Weights of a small transformer language model.
Architecture: no biases in attention or MLP, untied embeddings.
MLP neurons of a small language model. Each row is named by its layer, matrix (down: output weights) and neuron, and shows model dimensions 128-383. Each number is 128 + 32 x the weight over its row's rms, rounded and kept within 0 to 255. Numbers have three digits each. A neuron's up and down rows have the sign that makes its largest values positive.
After each neuron's rows, "fires before" lists the tokens most often just after its 100 highest values on Wikipedia text that the model never trained on. A number after a token or word is its count.

L2.down1467:152172116143136159138129101093117152097122137111163017124083210126103133086127133080054106139121109118079121109116130152133169084137138170049111099092141158136106115126149122124152120132181123151148094118131164063135106159121130120156158113157109088112076081126151116174136124081147121109155136101212067073131168128086134137107075104094134108123171131140120160204168084117128111078107076133106127094116147128103100115125120159112129151101118148174136179102119130117147179113133153119164120102158113100121151105159109145090154132126133150142149148143083135154138115171202093121152106070117101154098117172143092137136133131142128119107094157183065133147128104117120100101134119130090105127162125125144095140114099141084137154152124068142117145107140099109113128153089155
fires before: "–" 27, ", " 24, "^{(" 5, ". " 5, "\n" 4, "." 4

L2.down1555:065096128091119179109074116161143125154146146061081109142187113166152173099031212067146133116157128131107177166121107123153094144114094086146154139094103116103105152177083174086162111100112102123140176158149090113126161201198153145158090053083149116121126093153124141113084152112099152122175133097087106126087180165088110111135140048144143131111098155095183081117173170136144101140163169087102068115166109138139167169120153174102124120095101133074134121179128151170106185111149163078155133095102156134103144113123138061147115113140138152125075123148153165110122110121130115107055140089137114111179101109116123131168152074145135131157115098157165095113086102115115101118158118120072166128101140101174080175100116107122102153076103073071129111147148135138151145140150200
fires before: "as " 32, ". " 11, "for " 8, "." 7, "that " 5, "., " 4

L2.down2009:179154127081145131118147121129169084138123159118160000143160043115134087106116103145096124096157130129132148115204077091148138106141140105126084089105089147166076112053071158140127110120183161129077088201111201142160152159109147157125130102101144144150134149112132148149118180148095108125116071164159099153075135115139083127130127096120099153113149087122171098139143137145097152135136131132171107149134168146182193069121160149138136076117132127138129175160152115127162117182076126180104146085146085070136133178134113155115163065163122144119072156094155107088088125144145105113147178089139144151095170086150116112181120099154104194136151143153092151155125144092103117138141112089163141180075184093124151121134172199075152093108164065167132151097151140166081121119151127
fires before: ", " 27, "of " 11, ". " 9, "." 6, "\n" 5, "'" 5

L2.down305:138153148087148120119126177134131132076161175143085135163106139148151100181154148110083152131137118151180111129196186090092040137162113120156120128059151108067109160156101143116141131017159147122086102217132175161141134122116131119127140061116142081106119139079135169086106133147122145128142143080157087197123123130100152150139118066136116068128167100123101115149146091107129126150173114193141089114173155107139106134159147122139129139143154155152089146102129119123117086102124150123153099077124102091180100091163114124068101156185140180143117155142078090141137184180127140094158149090096122117149094126126168139139162066123054084089114175088111167131139095118092096190115155110072111072162123112108097078124069137118182145111112184141107119153157135211121096081094143
fires before: "of " 43, "in " 7, "series" 5

L5.down429:151142195115116108118121113129127082096086180100142010143166109131092119095163056111183161075125076130079151068118162117145087109181146134166145129124131132137134110107108144106114199125172100142091151122121086162126116164128136130101110127128113117134169120037132140144119134142077086110188128201133108075131069136137087130122164165090122191121138120187143109121112124098087153156048152127135058156132138148116124117158081151123159132060120130131081125139116066059118126146172161065155105151146107126144112124149156090187084162108080136126117060186165129072135109141097189098094056090155160112127060107121154088145173114095116101136130108100088108157090105071068134128075121114192152109117118086149135103078105109049131080095153140124109163148129155132129145107131090
fires before: ", " 41, ". " 12, "." 12, "s" 11, "–" 6, "s " 5

L2.down779:144122139069137098135137126113133093133188107142127005050139082183146128045130128090138112141135162165191104097114127102098140130119162109110086199114151069113096154036066131140124151079112082098164115127133139107119123112118134190114138045093134090157166133146138141148150113113141139105134136136218094142104185142135080073107067072120105167139133132126148117129117151132086147097146088089142113166103098176108102142166132142117201109145084062103147093071198166024117116096162167094172104137106103054124095117036107135138127148114155158091104098144161155130138115087077108131152130128119077086111107119153105151125152156121124107166123176125111171182099115105116187146160173142104188135097136133135108112092170096085157133102106185086162180120119151135080153110177143
fires before: ", " 24, "==" 19, ". " 12, "\n" 11, "." 4

L5.down1766:126121103130132082167116160116107104113103146119165106180107126128106160089068165127145203171173115149148126093164133123169141091130157083160111132078146118094206109169187148170122142159141145060103123148152136092103159133099122069156070105099127070133154112101112124163067189086084109115149123150081155118142129132129121126121118149088111118081090139182151183112124106166078068116148105103084141122113199127113086169118129180134197111147067090114146111126118173088111176076096146124087142178093110103120108094135117187067100144156165112186107107113156108156126138137190083107106128121085123141186096133164122156178105148150108157118094159114085174133100161143042087164143167130147090095091138111089166130112099122148115152093162109122147074123099128203137176129174153
fires before: "| " 69, "(" 5, "8" 4

L2.down1238:099144151122107130164179163135062095081144107056119000149158128211153125132134098140106093156143130132121155109063136159117102143131133131117154167059152046096109114146173121138185167119062101151154135141153106123154123122121130075101120074130170134117109099134100105143156144133111165107142125088172161122086139111163131148145111128134089114114121120141129140144117164127126155142131108114171103142099146157171154135138133141110140078127112104129127125082107086133093209091191185156171175097094100197147114091108150129121104144093150149095091085074058129113094099167139062130115128119099128097141109173135074107126118097120113102131143128133099155113140157138166113152127096144153160132099120139139180150115161106152130166126157052122146097170105159085158193141163179
fires before: "as " 38, "in " 17, "for " 12, "to " 8, "at " 6

L2.down798:079173087159143154148096141111133122122144137130114021139115133120223098133108152080104180118152107108121103091120154118132119203163167110125121103182126120155115176111124111142125151135135130130078094141157120084090127146164127117130115141058085117127127155112191201123113127094113149087105112145176169144144118153141127143130150112099164098139102111093119143158151085191146103121153126185136161150172088145125123194116160174114094046090121143143186120149117089115191104141170166112166109076155106155105191152099120139102099241123156172097174169115080181143147168093091097153180218096120133130190168159102147149063116113155117140151131142124117141105108120135171164136120093106106040148184106094139099151107065077150156134119113027091158090111132127079049143183121162
fires before: "." 32, "; " 8, "th " 7, "°" 6, "', " 5

L5.down196:153117143156092167141114195092164125108130138120097048143107124139124161109116091146142111116120147099170125106108212103132105138164078113107166152136156085084183140121173160175099142137149105058083161108111102129111116164098145078104096154129168121083139170133121176164092136129108072176156136161126145138081124118181080068136255063087114090126159103137122152166080123115141088094170172131116060142119168116154149155079141149149125098114131121146142167109182143102069127067139131116176219181152163110139141199109066092124120102096163171103114101129134108077189118144155077192107156143149151149135132132101118176122129147205145163135119104159132135105130146098144094093129134174144136186154076084092104144092141111102078097108091122146109110128122129104099168114082124
fires before: "| " 36, "|" 14, "age " 4

L2.down1455:122099101191141120141157120087128150155139117182086036124113119083182103158121153081136188140149131124093128115086163142105087172112158148095130121173136141175127188129142118156156119161130087135062109145170136076102136131134110105164137160075100116107105146138175175150160103130095145097141143121193169138132154119139153155101156107090141085167112101092121082116125103161118130092094186213130139129129104172107130138104130146166153091092123126183132136113143084145151122154184135133188089108144093165090172168131164134117100255082143163114132146131125164149119178141125083121155167099133151110191160165098145133105113118118094167154127133100149144108149144139140179149093110107114078167210149150162053149083057076138148126126121089162136101114131125056059097155083146
fires before: "." 17, ", " 17, "–" 10, "; " 6, ") " 5

L2.down1955:043069146105131121127050169105111113132139239062162122086172138105158158131136146201096150176121097135135173104100091176124078114108123102122133124098153107145154164115102105141178128124147146137092193171127105149132082113109175148164138078099149166160128158114143159125155147107155115118141128110159180211116109145055122118125088040169112073157102096069151107150143096128140170126140114128094136108185101113150111095112166092133098189161129141137083129113145131141130110076158130072221122068130168115140114125135144141167102078123146103119097174104189154151130122098090133128159157126162151156138154083208106109138143056140178147081157129145097191136112150138151085116160167147131148122145110149138132091064119143108105150088083115138089200140104170106114121135142050
fires before: "in " 16, "196" 12, "on " 7, "195" 5, "197" 5, "198" 5

L5.down913:095102165088154119156085125093078061067070141114078000150105109136126153203112127124098138130190151146120036106122094178139128077159132073143110140105134156102103154142110153155156145071124115112153085094155136127138146135146148121122096172108134098121133133131170135158132160137127143158104073163091141135182108141107131097120130177120139159119068112147162140180116150130103131126104154106137139134139100080115171125142106186176110128188143080154118091153074060100148104166105156153170142139070132190101144085155105109129133112129088098102131113082114127138150128170112092146119128161154180145151144143184146120130142148100205135158120091113167094164096157121142127146103132092210124133108078131185149097161129099040199125099138105122107145167119235117145121109148146
fires before: ", " 30, ". " 11, "." 9, ": " 4, "lav " 4

L2.down1771:099114127159164132174165125144085125154156156121080189125177107108107157159098108128084084143146059096112146178086165109135083112128127146155114113143170166082139076116141143096103143137183059088099154115148152113163146135115145125165159138123174151143151079059126135128146150111090100135119173159181102139135143130113162132119117116098141161129189118153208132092091109052104154135175132147153141149088109088130143135090165150129166199123131159178083120094187123122115117164160103113094181112133139115106160136120183071136131132120080161106128062148111127079120112134138119118080150126128085142097126149089104110094103110151118133110196066145109127148105083115128108160090148085135135135015152072131138103144146144123167149127155137118137119118090155128188149178132127
fires before: ", " 30, ". " 15, "." 8, ": " 7, "-" 6, "'" 6

L2.down1148:150160187147128087128101134113125134099135103161127064148113081118155095119187147153096147096146093146164142160175127158174142066132117124126128168198181106156098116119126136155150162136144118178084155142150078087137183161110109168154113085120166148113112135143125086145135143074105110069123120123127000087135160098151128106126128097172123163126079092153148201178096146153097130128155118164091164124121138163145134108125132178157158166128145168200127077162110124079076123115161204094164086145121064112144138152100182151176151106131158130097063136153163161118178107075096145121167219127112143123100167150130116096129127099156092177091130120113094126146132086112089145143122073167117108105172146148102092100113147100084206107152068154120177084151141144151158103134073106
fires before: "–" 20, "." 15, ", " 14, "; " 10, ": " 7, ". " 6

L5.down449:140113148076112049125148121147135116158090092090170014202114118112116168080107128154121118147117087145150106116146097112112081149225071110122178117125145098132178124160135122134160111106126143129080126144136097097120158102094126155185139109083089135134159120160097197110128153117116123154172081126161108058112132102083130148144163140160107162147146174116157185137106080143118119151164113119144096159178122137115114130126098209066103143136076106153103170099049131113106059063096118118141143144088151117134095118183163135151185142138147128122095172098130147160167089153099188182101073124121161116105139164112216140180141123162081158118092150122160110094126104098095128114171129118158116150167103123105140142150165150104113106132153000106121035095093093115100175176154152
fires before: "| " 28, "|" 18, "(" 10, "8 " 4

L2.down414:110145150153158144140083217119136119131133166087141119081133069146115138067183110133146155125088102086073077140135126104122166117114081102138143110127135074111160118115091146138152191107164059144133139099094125116098181114069056151136122114143190102176093081145127129105165116140145127137170176084143161115147140042140158112091138158174143080117116095171174098088105102175186122091167101118169049144106149158129143090135114158120174115105127116186073147141117121116123173090182192121136077125137079110117130135093108113122106136108092161129100104068144135124097142088140158104167170117138162154136146185174122124124148101146185131145167107125159109123127133098140139107156104148180121137073164101103119139135098185090135148178133255088134169178128161136159203143092003
fires before: "\n\n" 31, ", " 21, "." 5

L5.down954:128180143072147152147147147145111137168094159124105000143128086133148099138121119130150096104164119147113139134147125107146146157096134114150094132148152105086088115113143129116100111163140134093129153168106109178056074148127116115160111127155169109114124097109149158089112146109255156180127114120165144105139104147146155193100141108087142077123133123074104153116111142077107145136118120012082109188115111104092138117114134155123096112135156158154104128144138105191125139117145212124102100106141118148143063136162102115127149150124121112115151134106123116182162133136116139108113159158100147133090239133129108076102168144096140141121089119098113145161083114099196142134152156099102142155087152138127129051083164136152172153159139034124136156141158124126105131106138150
fires before: "==" 22, "== " 10, "The " 7, "In " 5, "He " 5, "After " 4

L5.down718:125112121110153137178106145074120175162154131127146000142173105140119166091109105107101124121143144114099122147148148169090138098102149104107092109181095096121157117077130137119138110126099117121108146106094112091166123128111121131119169149139126159154125069122127160074114073099115123162125115164152131114086137115110142107139137155117143158116169132082120108136114163180169127138097140054135121160138177114117171059083111097140160137105119131143132154123174147169111095161148107125124146152107148110136109137172167198162129137102128113120156140149162129130099117136110108165148071135133140109094144121132100184121135138140115129118121103094201109134148166145131092094125156159166152164144125111142142144177114109134153090156195177164129114116148131157099107190103106
fires before: "The " 18, "He " 10, "It " 8, "In " 8, "During " 6

L2.down614:174113144116153123105095114158077135086131151065127135101128159159103132165136122118100110140169146160087152145170130078113131097135127129161140111127160128172133133193142145079141141143099117072125120095144095147087123062149117107096138092144142111153073153130139099139132156103165091120143160147169152159088117133108162105137129143087091151136127162167134226115169096129074090119112144097124150141113152164164154225118107098118141099053085111194066133118105094086088098151179126095083122064137144144104139123122113100108160124121071191142113115169165143105152127121145133117127147107114107157127111157132171089095087123195100126124112094098105135167083124154171117059088128092178123158177094137152124152128153142063155172119163055148054185100084156092085150161062170
fires before: ". " 39, ", " 7, "be " 6, "have " 6

L2.down2027:131129084188153120131137134092135160086111127172110079114126150110142136115152086100141170107161124152124137143111157148118173202152150092105147135115101163191138122162119109187145149141132135146119125150169168086080120106167151178146151111102095088114117110108157117166066105101127162126093130136211191085172159178123110100129105135165143100147119118112099088143117094180121126123136155146168121151119112105131142075171122177171121113159133105159162155064157116161169140146175167149145091095147116174093128138146220120121098147086119151135152160166082117117079150122070110125128115137132115124136164141160099127095151139122099132170115189067156095132084132147155132111081156105118136092153125137090042132088154098127125133109145079082087108129152120118085099163101130
fires before: "; " 14, "." 12, ":" 11, "," 8, ", " 8, "th " 7

L5.down603:091094178156140107114055092134072145175148129080169051124102142130094160115081148134169144181110107154100133129121119124111077135096082104076151115065142123100149145148144130102092122132098141145089145186173151168090153112149117146090108172118167165067145121163154155058054098127134129151048179150155132123116128165138112158086131103118116119153149200089166132116089121118149117130171201112115137139085106143126063136050144145119144138102191126192085129113149125096075120163167087143135146156132157093088125077168101171148091156061099192118141145203147089096146120139149123141151121084121092132116147152179155140088167097128185131147098117102138137122146136148114075137115186133144123082188120152166117101154131127098100097165104032123093078081160129170110152054086169
fires before: "| " 47, "|" 6, "season" 5